config.toml
num_hidden_layers = 15
hidden_size = 512
norm_eps = 1e-06
lr_head = 0.00633
MLP neurons of a small language model. Each row is named by its layer, matrix (gate and up: input weights) and neuron, and shows model dimensions 256-447. Each number is 128 + 24 x the weight over its row's rms, rounded and kept within 0 to 255. Numbers have three digits each. A neuron's up and down rows have the sign that makes its largest values positive.
After each neuron's rows, "fires after" lists the tokens most often just before its 100 highest values on Wikipedia text that the model never trained on. A number after a token or word is its count.

L10.gate855:141120140111129112067147070152166133135151146096130102096080138119122131154125102108103174144125116117152131127121141129133149076042125104122173148077135147108144130164151143125130120184164174141158132155124146134146152150094180144151106128160123153141139138086119133120140145107120113150153120127086149126152107160156173114115132110142141118111113130147142126090138130094113110118151102109138116156117121103082126124111117145145110122094092082136154111100146132126147138075131135119094151124142111135128155151107125118110096137177142124104182115082113141134094152161136076081
L10.up855:119109089096135146117122149100130123131091129158111098123077166136148105106084130125087097127085102155118140130108102181142115102145110100136119073158143173066116141123133116115133143154138095145082115099127129131128111151176107167135104127112135159161132116106113100093104149116124105134141125128090113185116144150135151133117153139149109113138130109133148089102169134131153135092109114113116159173114136117127142127123085135164121159129141155108112183139079160147100122143101079107117102150120141107131103103134152127162120103140144127123147111078155138153168139124111103134
fires after: " " 61, " |" 15

L10.gate1868:164149147103114101123107134154108160161134152122084156148106130134104159126179162146115096136126107141161085106134134072119171077114140119119094122156142138165139121114104111097136163125178102130146103128105101160118104104133084110099138124147101159164134178084121134138134191116151150066132142082101115149152129124140138143138150140099110103113173092136152103148117163126144103096129137149122152117106077130172145117109115093157160099115143156129080105126142106117173142157147106149162124085074129138139087120098140153160138130100137133164119105135097110141167123157122160140
L10.up1868:144154153112177084105113094147145155167113118162146146125111134111110102120128122123112074169123127138090154106116098134118134184103143132130109102098147104171145127114130099081122156102111188129141159143182110119111090117176097144113112130130085140149128104112134125118111103136109123128159120121156150108097077112114085148159136099143109183129089107107121133142158138138116147114083128119118096148158102157154122113180121130111116111129140096109115185136105124138194142144103115107147131107127130115090102132119098141168115136143098132145120120156136128131141169108135106107
fires after: "\n" 50, " |" 11, ")" 5, " votes" 5, "|" 4

L10.gate1132:142154108081113116154133130118134125140117167119133120195134162169157127094153125120142088056137144117150102132130139115108123127108132120172155151062138100102137096122133101149112137157120137136177177108152128140147123126088169111151107103139186135149144177171118138117147163114119131134140154159151075091151149124116125115208121110150145140141112084129087183154114149122152118111151121146083151127137140117097129131133142104108138089108174130150081137149149135171125152122126111155107105129157137149114161103138128119140098123171157113121185078120151142182150116109130109149
L10.up1132:177152107108107146136123126149138132135121173099164129152147139139146095154128129141113145086167112104180091140115188155069137161139175110125144131120112116108170158107166109097142130163105165148138148094101128122119135117090131135142118075152209203158137134171126143125108178114166113172132151133136092120134150166102098138139111095162123117140123104142129122117105142094133098137145155108104128118138141133127152094134129115164133105138141124127106131137154116109113199121147103124088108126130171137127165126123146129092115120119134093155159091129158156123131089138126150119
fires after: " " 70, "." 6, "-" 4

L10.gate2074:119125135129107134094172167083151126131131144163122126097150150106197142126078131131178133170114143140152170136140155158109185094132146120169147121136127136144138104177110101102139141153146146130159133081131088132118130144149152153147100148092102144138088117127147122128117121105158132144109145092108130138125159139121174163125090116091127129144165132109109121099122136077156105146137134103152135172162144117163146143104152093068076115148108105151098111113158108091113129131103147131116137105140123147143106176098109136121111147151134143145112142105113136150138112113094183116
L10.up2074:107149105145118143127136128161147158169138108112126156103115139072091143114107160155138189119132135134105173121143118138084168102096140157128124092070104108126094115150108094132156121131134135148133135148151130145133112118170142118130115085104120127107086137177141113096161158173136118124166144156128195103130133182118164119097170133117115124117155138143098104142094169099132127104113097113090119098130165106105124143133156097096140129105129141117141150144118121145089095127125149146105135103116135121143159136151107109130108129149129111131155156105077134164145122116148182062
fires after: "\n" 22, "|" 16, "-" 10, " |" 8, "===" 5

L10.gate1609:145167116111135115138154136122117139113144100135117093138149141104086146137113112122119126112141097139138142107152161070147153141162142155131134105128150103097146152101138122167123117141153125159132120165115155139125134113090142145173099109121113133136135109171112125134102128103186095100178085135102126133093160108110147120166099141146119103139171123118117147118107062148133137127133079100136142150135185149153094124095073120169125129138139122132111120127092115101117061115130119138111147142113095132130164141122145155124090119143116104123174138106141101104150120134121125137
L10.up1609:133139150091120126089129167151148099117146105103114114145128123179123156074142095110093140108112122132112125139112106140109162122148096095090124131121102117152158111110142099082137147153090149122179108130121119171169167147129138098152132146123171144178144095115145106143124156113156108080085153161108143102113132116161152127143142173134150142142127121167121122109147099157100159099095099076089121116113151144099129147114184094087151154159114139116127108142128111138127115091144135133128118136119110101144139134111096197141135130123148119134125119158155123151073114161103107122
fires after: "–" 43, "0" 22, "9" 20, " " 9

L10.gate1860:137126106088112145136141183126146110112132137081154125180093160151173130145170149157152109088109163129155150110168106180096117093119115089126146116137132145104133148168077109092163114110132095121146171161130158124090104124118122113156128153175143129108125146145145137149124160117103111117079102097158105119088100064147132102124118096124140087100147130146088122153158146101091114100177126122110112167109129131134121145161128085107112097167126085124114134146083159086116111156120107150144152138125115155087118123102090121141119112145127123135136128112148126103109139113138088096
L10.up1860:121160144157136157154144120082081123122185146170120115100114114134121082121165140115122154108119131155134129098069094104114139113105129107156130123149114147132154134118129141122105151098160154151111125118119108167123188113170126109165080105150144135145096132117088135094126152109110104128177085096154130151156121126113169104157163155141147071126153111127107087129102135189124155146113143103102162137138169115153104095165130081141106174144151119143160132060135120113142150119135154138085151174128105138108078101172145109171111102135125117106127135122124145160171127112140153124
fires after: " " 33, " (" 11, " \"" 9

L10.gate2064:136129141121131119113118124129140159114094127156151158118090125092137116147161116119149169068126089139136129117132109143141131114146140154128121134118151143126162130152135174178108127116106125115114109101114073157139124112155131142140148134103131158177144120092128078157123107127115129092117076126144135073104121139166129157154140099120122100160150182129137089136090127138098139110162134162146130123130133116126122113150117150100118147100120134075121107181075122139107098146117119115147094146125113127131115155129117102166171162101126138111110181101104136108117165134119077089
L10.up2064:070108152093150148106098119144127138134110146137095091145150114119148103125135139149098102117094125091142169086153144157111149127155166122124138111118131122119141137133118107115111128142093146072123169124111153112157168098158137111172134159099153082167105095155069131083138155114105147100094155123104131197122130104131127174115158107131131110092111137137093127159066144168118103097154141128121123133146111108116113090159104129130104137159106153150178090161098100061135099145088095130131145154135113142113109092139159135106154104100113071122120186115089129107134140149106140089
fires after: " " 50, "1" 22, "." 5

L10.gate1628:138149128104093149129140129111117100167107148162092114076175123119175121148140119135118153149154107108130145134118165108109146109149119121124158122112094174127137097136149130148118091156161117080110151123121112150105100158070085174119113090112175120134130136133140090075158089144127128096155148121090119150138141154108118130120139144129124169137089147177129135168097113141116126108109126098151123140129120161090109127111135094144109127092107138115113104170144134150166140109141179124108145112123110113070178145147128149082121132121132120138168154114176133118097097160124130114
L10.up1628:132115111092133132135125126120120131123134136140152128094171143147102133100134104118141161111076155097141112122113126123093109121123134148127144141153145121127135128149135083095152056127132102121133121131089141133116121133126128090131084126085110129102074130106112201145138127106155103133135117161165117115139148160111132166104117139130118117080106151143118166127122119146124120131152168138143157127150112099105112128139136159134085138112176147102135127109111126142097131137140142126076084100124166141156140154117146105115167125131165112181091105139091116117058168160130123145
fires after: "." 35, ":" 12, "0" 8, "5" 5, "7" 4

L10.gate800:149150148128159092167117124147147122130152156095172127136134136129141116156146141101114136119155150133167166138094126129106116141134136102118107092120165148120122116121135117071149121113091139126147102157137135138105118133134158095166093119131144084109154125144145163145136142127139129114145082170126129132104140130127168169151157127136130155098164134133143113133098138139133131142127121066168146131134127112112118117134133090154146140169096100172122136129130111158144127111133126139080104153092121146126121148096149110182143073130123107136144132082103119096109104118135135081
L10.up800:122157130159092103112122143170106102153128142112115144118155176170102158114128166144140108170131143141146143127116158167110129089140133094112154117108115160111144131103103162161141108106118156139129100120127114111121117131111121084169107137108103144100102128166119140111120153140132132144151134115136159124123141165150145141149148114146113129115099116134122095101172145138141111135161107114129141103102145098149132116135158122088135136126105133171109132121168153090118125130169099143130169152173129116136132138158142120128153096133119150160085132112138102114099129129134106129
fires after: " " 58, "2" 7, " a" 5

L10.gate128:122139082129104140130140132136110139137110154109178127134144098165112121109139135113105140130131129172128118166084127082125094149133146147194078138134084107130117109151080162139133123132133157120156104124103138152096112105097128132129139121143122141120123174076127111164122123141154177151144171110096088133116153136082147122118132153187124093154137123127099158109113160103160099079141182159133107139105134177166104127127100117153125112141111154117095128139101122182184131149156131104102091176101123145123128104104046110166144125162164110170145135123170162120133145103148129121
L10.up128:106110110099096107126164161169116125150166136112122090150115127142091108105136087095118134123149172154086137148129113106093098080141122164123134178152103137115116123137172141128110117117100151129165117093132118122119096122148114133108168128122169126127147090087125110161116119116110145066124156116084125096162117129161130158123055119131124131104151110121117101153116151128121080127141169142140114116119131126136121128138108129096114146133127117115094105138166106160168125181167139134115075102124132136122134094116064130149139113124140160115171134205153140108151139101158107121
fires after: " " 50, "1" 14, "–" 13

L10.gate1778:144173145103111117139145182140130148172158121095128144116107132109139130149129166117145108103127131108133185096111143129090130081148098082091093120147121111132155125144131140132144106110151114105132148175114143121116145130142121131085125105133149145090146091141165145091085120109108122140114139138103132096146149154096116088160119149120132136136127131131109102133123152176128165095178117123087124094088142150119075145122166094174167150121134120122117151125107108139107142087121130118159195151092092097146147111111128126162113150141157145164139121145118090132133143190188102120
L10.up1778:122142103134174085106133118139169126082158095148112137158139138101099099140155117113171128162162139105154155141136110163117140156136148098109085120120134087149171127109151133148127108138148129108124119158126135143154106163113106138115105128129142114165150150123075103124084137118152123150167152096148081127102088176146097156107138134123148136149157119143164119129104169096120115150101130127150078133149112106128098111099112124153111116153122148123080137133135094129153138139102159142174105118151103136118147154168117139134161100166147119134130111152148111117159130117154135148
fires after: "---|---|---|---|" 22, " |" 21, "|---|---|---|" 8, ")" 8, "1" 4, "3" 4

L10.gate2149:111102188129104208101151087122152122118105145127115124158112147118177151154122164130129150115099091140159122107132146157107111107096113127138094174123091114144117153153098126116120139171194138121128154148104107143113124152127158099185105150118123111132143095110195139120121151124091120123131165118147133088167105139175133100146137116088115120121107121121144153107146130105128132118107121129143087111117103109139112090160152116141124144115118108081114101110118151107111141130096134136128195194165121156114107081141115108121116143131143095133118101118135166107099131088137142113
L10.up2149:137112172088118074174103124133124120136157147154080093078128116085143136162118158112133132156108101125099155111106116096107163116126124074114161142123159111172151115144109130126151113131160146130092113101137131155124113158152167095130117148094152114136140148142111103144140140133107062131146146130123163146158113118145129090115118153097100143152110117132128157124129105098092172109130136104096108097163115096147145143137098119144130134121116154127110150146085102135167100107137133145081145171127170151169157129167110130092114094132134118207112107169113113116140138092116161145
fires after: " " 61, " (" 8

L10.gate1605:109127124132118154124118129107086105137123131127119087146118129121145085090132112085123123142098147118122127142124129114127132147120122143094124133151141130111113139115141205170096073101107153147118147132142087156083154141166146106113155118140146114123110104158165097153110159121124126069124156136082108140116125104112130167118095144133147148133086138099128119131118139169112156158139115129113129157157131134116120145159151140103126174120112071095122119120155170104104140118149141084101112107131129145104164110156120189127153159134149183110087104116142136146121096144131109091
L10.up1605:117112125127140127159145127121087110128125128118127159127147116106151072132123135117123131111104098135099160115178164118120113114092159116139120099089159128162125190098119130133100117133116158113156130088135146144131151137161134192144138115139114073116119134167109128139069145109099131103157156141164091128111125107122105100164143169139087115103150114119163108131118084113105160162169130137140083122105152120090141153134112127096128147066137130186140134111124135136110148102125164175133091125097095124090160064141133119103091111105169144156143141120129154175098108124094126128
fires after: "\n" 24, "-" 19, "." 17, " " 7

L10.gate1652:120127129121123080126139172134110113128164129151126187125091127131087137153114097137109141138131144132139151143127144168115112118140145161106082142104124111169155084142088108119117134118102117154143174087138136135121135110114129146150163123125133132125124148091127117139143176133096120124123131099138183128145101126209128139091111115140123128145135162111121127124078143133106125125135109168105141096171123111149148127132100108140146110123149106141129168132135075130120124119129116145119121136110126138110099186076138142108111122125127118158116131100139165126129126133095128081
L10.up1652:110099133129115156133114144105144130130144118166150160128123138073103103114092119081143120117136144133104147124148119156161151152137160106125078114133138153113185127140111124140165083113115101116081072125149124112154120137120130088084121157106151169116108150111158143129164092106130098105141145132158161137106131092176124148109104128102134143125193110153121116078172160154097124131158123132071110117100107148109126114126125103164133105110114143128162141102111153135129116114121107126150148129097134123106145141108097137120132096119133157143120138112161134136117156133162130075
fires after: " " 65, "." 5, " No" 5, "0" 4, " p" 4

L10.gate922:131109106130119144092155142142137106135107101143153081175114113147114123116113117183110080121146152140129122135090139128148145157126137133129151142089138144111105159129141115128087123129121108151090125156139103128179137163130143109093098118125105111180137158096124103108092126130119118116059110106107088161147169124116145126137124111196120108072104142137103116147156157181159109110206147093146130171117157120153122115146110110146141105113136130142130128115141161101104155085141125130086161124119108138142113144084137115111084056119140135139096125156142116180119117162165147174
L10.up922:133113125139165156137100062108111123148107142150121098115149136123133118103117182145111153165130158103116140142101105111136141107142140117120155109126137097130126095111143144160087090146123175165139149127150110125098106162153097135121137126165121113163115112149142125113118144111152125121099140117139137160134144086126123111098176129099139194077109105152120100079109149151121129108153143158083157109098165130188125124112111098130076118085099087115081116113141126132135143126148142129122114112110091093165117139134113132119110128129118155182134158131093096116137158129137102055
fires after: "===" 22, " ===" 21, "." 20, "\n" 6, " ==" 4

L10.gate1487:096158135132156125122150105103131138165128135128135158133125110103124152116169081105087160098139143100143147133163140091127156119167105142131127174111170149140133138124148160144116146135110130104133121126144126125113093096144114155113148152154149147131114112099167159161174169109110153115088141190153176076140137133130121088077097140165127104184129137142149126047096129155144117095101116138140137084082132164129109113110095085114134116136103114146109120116110116150119116120142173121147105102127123109162154097137118148127139144130116132159148159122121154125114176138097092147
L10.up1487:136129145134195049142128166157188156128157113102099130112097093083121117130117139096135141155104115120123150099088099125154109125118164135104152075126132081141127106117116154138146112165131148166116159147150133076118128138117131119074113167132147159113112154105127130123150113162116160110127135107126116148092145139123118116163151116138113079100108141139127112108088200166127145155129098140093122102133122166131156133139144083130129098127084170106104081118127148147140137137097153116133150134104145121156133157119164102138145127135136176144132118122151086147117099105115108135
fires after: "0" 48, "," 15, "2" 9, "5" 4

L10.gate695:158151112122143185166108121145110143110114155142136109124107158159112118105117137128178156159156106120109119123101161119077154125093135136139117102071138123166121117143133170110143115089147104123112094122145131120097143096108142137115119125092152131148127090148127108108120131146135139122150106106122160121121120112136154126113132120100125120133151127092103124083129198161092103148132114120110084139134178139142181111116124089128118108122138133133112085096128149145175127095120155140137132111102113163132102117109129140141145128166113126146099131126164110144080158094120125122
L10.up695:126130105132139135110132103164147137131136112100169131100145150140158113125130113106125123130108125150135124148112140099116124136090118124122077144138142151121150125104125118162104123127122127148135089101105105131126100128129139108133123110115131128088085109126108150122099106102109108129141112163148087072138138108138120164151131110099144125147090138113145095145142084133141131158119129104150187148094139112122137135130070130175138110161132118160072100105109159132151172106166127135144160155133137173148122121128165158093163059129157065138107123163115145135121152148149135083
fires after: " " 45, "2" 12, " |" 11, "|" 6, "1" 4

L10.gate325:139137152140072146128107137122098154164142204149112117106183100155127118098160156107134169156115134106124171102113141145122098118165163166117126161098131125108132123119117130136137113142128117112084166090108140122123137131107131153107132112148138172114138070095135133119088138144123126136095102161136100163131126079120099102079095134124111145111132141166137135125129168145121177130145160163149149120166126155134112162140086111138141134109133113108132101133128069097124115111113158127117141118105111148112165123138087142078082130135123111141135139105184139105137111113129142085
L10.up325:121121060130128133141149100098164155078113174100139160097104125110131116072099146113130121149122116139136169114142122132145147125109112126153167125145104136170144136118115154126154111201127097113097125112136151155113122159119104128141139163122102183107069150139104102120133139079120135126149144143106157151116142119105134091111132140114141135136112131076118112160131110141059112135085106157139157153138088166135123120119089150110110106117117118164154115150156138119107135149134124130093162165169158157141098095115138143114162124106113093100130130094149124124147174130121122128
fires after: "0" 68, "," 27, "." 4

L10.gate2223:103138103116110137148149125109113102144128174103135177119120087130115134146090109142136152124111188137147153113127137130096126124141119119105115134111133124200155111129147147113133147130155145087157162122094099156081136109159098110105131157127160141102127140116108149136130105099131118139131142136164084105128121087124088100120130124163188091096087123173116130112118157125111129172139133143147110149113124139126111105150145089111106142121078139126103110151146161060129152075133088091114103132158158093151173133131080124120153095125150176134102162120148106111080159166124061087
L10.up2223:109148115108121147105105120121138140143138131168132164122171109150102122105112169173116174174124129134144162116124136135099103145168167097128109134106115118161122165131149134143118153138120098109128092148104106126085100105118121125120128118156176136091117097123132165149154141144132112145146150108120134139145070146116118117126131069116113158101101110112115137155177158126144106095123073100128171153123136118131141102142133127144114110178138159122103124163130124103115113150144138104074142123115146105120131138147122137113126151132138112142131140110094108140140143089162137139
fires after: " " 51, "3" 4, "1" 4

L10.gate1912:155139135122186162093156115184089112149149141141127103137149091110152120112134138136115112115118118163106099090104151108116146144139121138163141156083133088122163113112170108146133097162167124150134120108083146121114122094099110127138097138141153120110170144139132138126122092082168118108112105157118151128101136131156178134144144151111098146109109099151117098136116095117130123138090135136156149140098109132149160149111117148134074125149106116150131141153113152174077137161137129124102109175113133119138156114139116131143096147160126106110144129141118132115158149154125132122
L10.up1912:084186153124128080089126176135125130128172110162107139096096064147172125118126144109135104105130115101129085090139125117102122161175139119137132135117126156170086142072121130095120068115140110153146103090100146113156166150112114123151139130131142169096129094119154116129119138105119140137120122140098154121124101121149105125081144170137102152128118123153115099141120140138095071127126151125157157176128139114147109106156113133108151130177157102112115142128094160147104122141135172109121160074096136150143148126163083122099123123152179157161091150126111105097121111113064145148
fires after: "9" 15, "0" 13, "7" 9, "8" 8, "6" 5

L10.gate2057:084106138151115105149151160148085146126137124152127124155127131093127112128138082126148140140151114094093106151147135113136087170138141098141172117101166152121188130148069147084117091122112136139119119133145143119085149106153108149081131134091132139082148149127077128153131155078112161139124131127091136086109151111142148139136110141175153087103119113160124128134085095115100135099125133100120109194149100158093130132108087092111132117185098107112107127156140104113080159141137116102109138094120086112068117156116125139078149128142131129123126135103125143088136170108134175168
L10.up2057:125123116136136176112173110114142108113136170132124142108138181115142083121169111143125163132098128101127193135127096133146127138142117144118183114106127131106148148167107138116101121127116168123167149170169121120110149162157142134114104117097127152103155150135151133125136125136151115154155134149126101121153133153145079114176138144114069092165164130132149148170117141132144135175137138165170164133143140089123109117133067114127138123139161108110130113108109166104193180122137087155098090129112096132138127086100132119089089118087127094110134104133129104118113150114124150145
fires after: " |" 36, " " 32, " /" 7, ";" 4

L10.gate367:153117111093101130107143130136145142167124085094139091170120126136117123165142120110138139153112072116115109145123094056120128101120085150146132134097136138150149153126067094157159148086111156142135095107148122127139164150155117152121177124127171144136176153149093078151080139129102143120088164125128134135123114127111124109133143128144181159120160121151154125140145143103112146142133118144119108196133182148113102091147123127143119139111159152179122144110106143115089134144114136110150123171107124148106084133110089161099137101130137141119115133152155156159105078142143168128
L10.up367:139143142141157130152109139122103123140111129134151171153146151098146122099152073168116131127134119148144119120134122128140149136148098145136117074131105145125103134099089142184144145113071133125178142159138144133116098180166122120118099100100100142196144118153130130066115150143145129156092124132098136097124166119123120126102158129182164120155120160123122150156162124180101131162134113117153106180138150163126119121127141095154140102113152108097112141116118149111143134143123124092139169161149119142134123142167099120129128140110140122156107140115135116128102111136068160121
fires after: "9" 39, "1" 28, " the" 13, "8" 5

L10.gate1433:126071188122156153139153132125120142100096144104136180157100171115111148098102102163129140162134134109160137117152178120175116111144111171092120144161085132142106144148131145125070102128147091135137162130123129131141105139074168154129159175114155107123165128115135131150094141141183112091114121077155126158166132098128112140118144109143059091127125116131158142101192151151098134099112089145125089103150128143107136108148113128169100108082127105178115131111089127127122138150132157129121123193140135114099134140159108103124145153130099133154116129142116117134125123112135161124
L10.up1433:088088174138117087079149112144118150166132143154116116158113142105134130152097144077124137185162116108113128089154149125124096124105134133119107110119100167069125090123109124124150149160091100091132151163121082150146125135124103149080124123145099142164138128133107131071143128132113146147142128102132132152141138091138098104162108098151125155104086105103145130155123117146142174106152149114156147137102112162160097148118121083169140100113101146148121141131161144136127151137098167073167142150098103140111168178118154147141152133142143108162145112128103158123097179113117152123
fires after: "1" 30, "2" 13, "0" 9, "5" 8, "3" 8, "8" 6

L10.gate2327:130084127124103178125162088100152116147120127175131111136156160165152124114095091157134149102157132112135117134116169140134130101129081131139086100103139130114101156172145119136083141133132179131138110127132142128118168147190067136169158142111161110129081134135129123121112133113128111148116123126112152154148162174134094142132141154119148094108155118128129151156149118164125074143177154114124129117119101120160134116144139166143127142099152158127108089128140098180153147142136120143086118104111106157103149107126144106120114112154084137121141128142139144108131125145153117151
L10.up2327:128191134139131104144115129142119126122069139151116094114117117142124136102115153146136128156090133125130112159136159122120189161136162131126083131113088093140144135148151135155137110116126156167150153117163133145103157135093103136138126139138136131130144162154139125139119092127172130105126147108160123161128136173124135143148167119154105126131112101090123123139093159143096138109166098134099190160134137126130138153171126182133128141117109099105098142105123100102158134141117180116095118123109129128139119146128148144162089115118164108124136156111150087077146126096173151104
fires after: "." 29, ":" 22, "==" 17, " ===" 5, "===" 5

L10.gate913:154098144103120134137157165204117138154106149111132122140121141127151112135137114109103123102114081152164123077179173120161096124108128149147120148130140147092167144110182135117164135131122062110078095116140169120131140141157155131142112149124146133110139112117137119146109131109118105155132180103120125120119110106109104116163099160129137093164143127109148119159123111122124143169095088147168106106085112111113137096126139157193140094142121139145155126134148128124128159140161137155150103156094135133141126153107091144102132088088137109112111136126147144114115108114082138098
L10.up913:120142125099138169103159148157120116125095123099130150108108107156120097123112145086119113108107113167120136115169134111164138128142153179123131104134103119087181164143111134090149126118094082149084137114152158142111072119109145112170090139151130124120117101125110137125107119151138112175149099115142147127100113130126122138132089122117141104149110152084143137139134105167149152104116086149147153093088115124129099121170107190174111118138111118138122126130144157117109130126176112107128155141149121120149143175141114160091110116070109103110126135104111107113141075108094127137
fires after: "\n" 46, "-" 13, "|" 7, " \"" 5

L10.gate1672:148122138104123135126127122124123144172148117171156123080131099097164133126116081169160128103124115134105134175134104155163112043118142086114148108086093140127111129107153113112162129161107132138137139130126151090159131140128136098131143124115154111077166128130090148102160133176104116145141136125065158106157126156141147159146105124140109140154152143144111142094138142138075151081119111105124162072086122117094132142120110126115111116119117107164153151131169123137139131130136141113175115110110108136111092093123122098134126134095122125151073125086109137142127160123069129126
L10.up1672:145075120145146145124156119131137095144106077103118119155116111106141104113111106137152130163104128118144115101112146106129130124101114106115175127140132115094118145143148097078145142112166156113115138140139124110148126160141141109108115096085101171107088143126105165111135122108172096131134106122099154111145115112146120121184066117147123120132122179094134110109072127126087126114094109180125117140121159129106126112117096135097140109147147155161106108136136166139115118072133140128123115146093099118117112106163120114074139154137164152124106108114121170153107091120108156148
fires after: "\n" 36, " /" 16

L10.gate822:111114106119170131127127145116140150130122189053128121127082162135147130200108080183117119127108149139146106128128150100108150114128113113118096103108128117182135174114131111149111104099105127149071116123129159100092146132143151123152142121124087106141117086087142138144152123160108126123118075208163098095163110178144100093162144139097132088111136141159131108126098143095079096136113126145110179087112133151118163124094157146146108134123136161145086123099174114115131145144154128091142096124117166116122114186097150109123104083104146109144078127124092123195108117161154123125
L10.up822:144140120121120137115123108099127157170162111142161128142138131135134141152133138126126138148128087107124106122166124119145150123117129096085152150149165107166120131136154071152156124108141138099087140128136105090105128118128134193086092108104125122135109136110119163108126133155151094101102110133121164141204128153143130077142081156090087129130137146140160090161165142136123106133126160112142150150152108138137133109112126096118133097114126130122133140118167124121143148111145157097142180108067116147146087151136092086110156129143106163137109126178088097142133208095094145101
fires after: "2" 18, "3" 16, "4" 12, "6" 10

L10.gate467:137119072088083115159133131141103115135124124138152142150113129118103152117118146122116092109100096142170105100088151125153061122158149136135112131122138124106148102102145123165116110112153129120184120140111109124110159154116106144129112140136153140116092154157139163141091145133106119169153107153127124172109139114099156098142104186157124112146151151110143170118111126131135156131128146171122051112139133122183121133079109132147097070061120101168159115161099114159190117130128124126119140118126146159114159090148113145116156124101129108158167113112116144143121141165174156160
L10.up467:104113129053138110093122123149111142124120161123106136120147146126086128124112086129105136155112125144121121155111151167152148069097114142103105097115176136123125143120120119082125106112121155096125098107129165168098126090130132093108169127118089121118160080135132103119154097127165154098173136096152125149119114104161156129125086139147142155119119141122143104124127129116146175143132128124133125121104144162139118140132084130152184169170190120108099126166127114133154103131103106093129128091151102146112155114124157120118135104070109110149117134156131140102133148177124087150
fires after: "1" 57, "." 14, " club" 4, "\n" 4

L10.gate1236:121115123109147165148210136141150150139113106121106162125109092126131111149110143094176142129110112160169134096132133115137132125147127152118136112143124140102134137078111115123130132102152130097117135115120101113132105157138092149124104162111150114124136128154066128143126116134096159117118120126138143097117117131117107155121147130093120153119108152106091131128124105122134152141169106119117092151149162126136138130171145155147112102121087142122144140100140124185124146120140151130163077123092106110102139146151141142096171144114094086139114101123155138121120141127146136122
L10.up1236:101126080134100114116159163090139123123134092153155106136152136121112137150081099111123129126133109106155176112140139126119121087103140145131141125140116128114127095117162102153130160126127136151167165116155178130124154144128161147134165120128201110128150158124142141128134126130129129101139148118125125153105058114119146121136143128137085099154086114143145119146113105137104194074109112139119116164125142114132150123146133127169098151153156127154191141111180128169123125145112107081111110186172108151078154128125098116121130156106049096126142139129129101108104075150153122116
fires after: "1" 18, "2" 16, " of" 12, "0" 11, " in" 4

L10.gate2694:100111123134170093095146135096138136103054108127146123142113129094098119123134102133146162107120095130115137120126139109136145164196126119140156126161139152111154130115100140149100107109152127153134147114110115177130133122117104132126180139157115127123095154133143147144093077138182149173151092108106101132115071142118155147126104107110147117103135148087117134123104083143144136103127128112120113172102131123102149121074146142105139169112082109130104127133111127092125125104123112117132157094119135125130110098138089165123145163074152135125118210146135122131087119132140155127
L10.up2694:170108126130114151151109144114160133124144120135151119100097128178103120170139114126154159159132135127110132115100127116123130104136098188093124108129139121147130104127146157149139120127136099159099131136089145115144144086080127106109128157143124079149138141118135159147147138127146128141143131073084125112106129094135121105133120160174092108153115133125131143100116114111156139116153119149141123123119157108218116131104147153136114132118107192149118126151167073129104132144123113128181104141138139096151119136136125139121135142152111076132105152108088077082118128114139133186
fires after: "1" 38, "2" 26, " " 26

L10.gate1258:122147157102230109140121115138125183096130122174164150124101100111146128119135138149166150133144133162114131129153120131104094092146184130154095137114102102138131114162139146119110117132100165186139134143112130134155119100093103145133112112128118101124126123105100157124110116135139140101189165177127113121099138112171132111134169093138095121110180094079117167127084130138078155087122143132093106135106156161117184155150146080163095123118162116112113126114118118108107125095111118140089141156051104134160167117124130113112107169132167156163124140135133089136174125167099160143
L10.up1258:105133117113169136120122102154116157101139125107158127189159112101151095128178146103189111137113101120115110085119159137124096100120155125119145155104173160142141148129125152162147169124137165123162122106108131099152108121095146120120126120145152108094097124152114093140148152097117095088149123111079184140171132131122095133130131167136104181122119119103131153114168176135130132136148132127101146164129085136107121142144144117146156115102127145135112123116157119151080111130105099139133144139106107146084134127137152129141120111143157148121127167073164153152183192125088178082
fires after: " " 64, "," 10, "\n" 6

L10.gate2435:120123131110084121157147114110137142159133105157104122139078139103118127121135103140142137143145124122133159071106182140139136115125109154146125130126123106114086110134134139149142095098107088139126180150117122098092110146105150101136137187117147128135162112091136112129127143124131097118128150165156112090136158091160112136117157142157136166123150102162167125120089190168140160122111150138116168116128140081104146171091153119136149187116133135122138148164094115118108160176190128193120122079115107133147159140165138093159136166113104097096085137117165154115089112182138089158
L10.up2435:076101168117078167124144141140124109109124119124110098119162136163116163125092129142112165115100136151132128085112130188159187112173167166138164088098145116136160110137117097120109105170084129138152132149129120117130114102155123147072129124101109095111152091123114124166116111104133112126132146183143133114164167105137131102141115099093094101145099141138115092097101170144085131102101079170113084136126124111128152137127096146120127117140113097132143163111113092127125123092100118133096212108135158126143138130153126119111151097134140100153108114128139136120129160115146167143
fires after: " " 73, " (" 14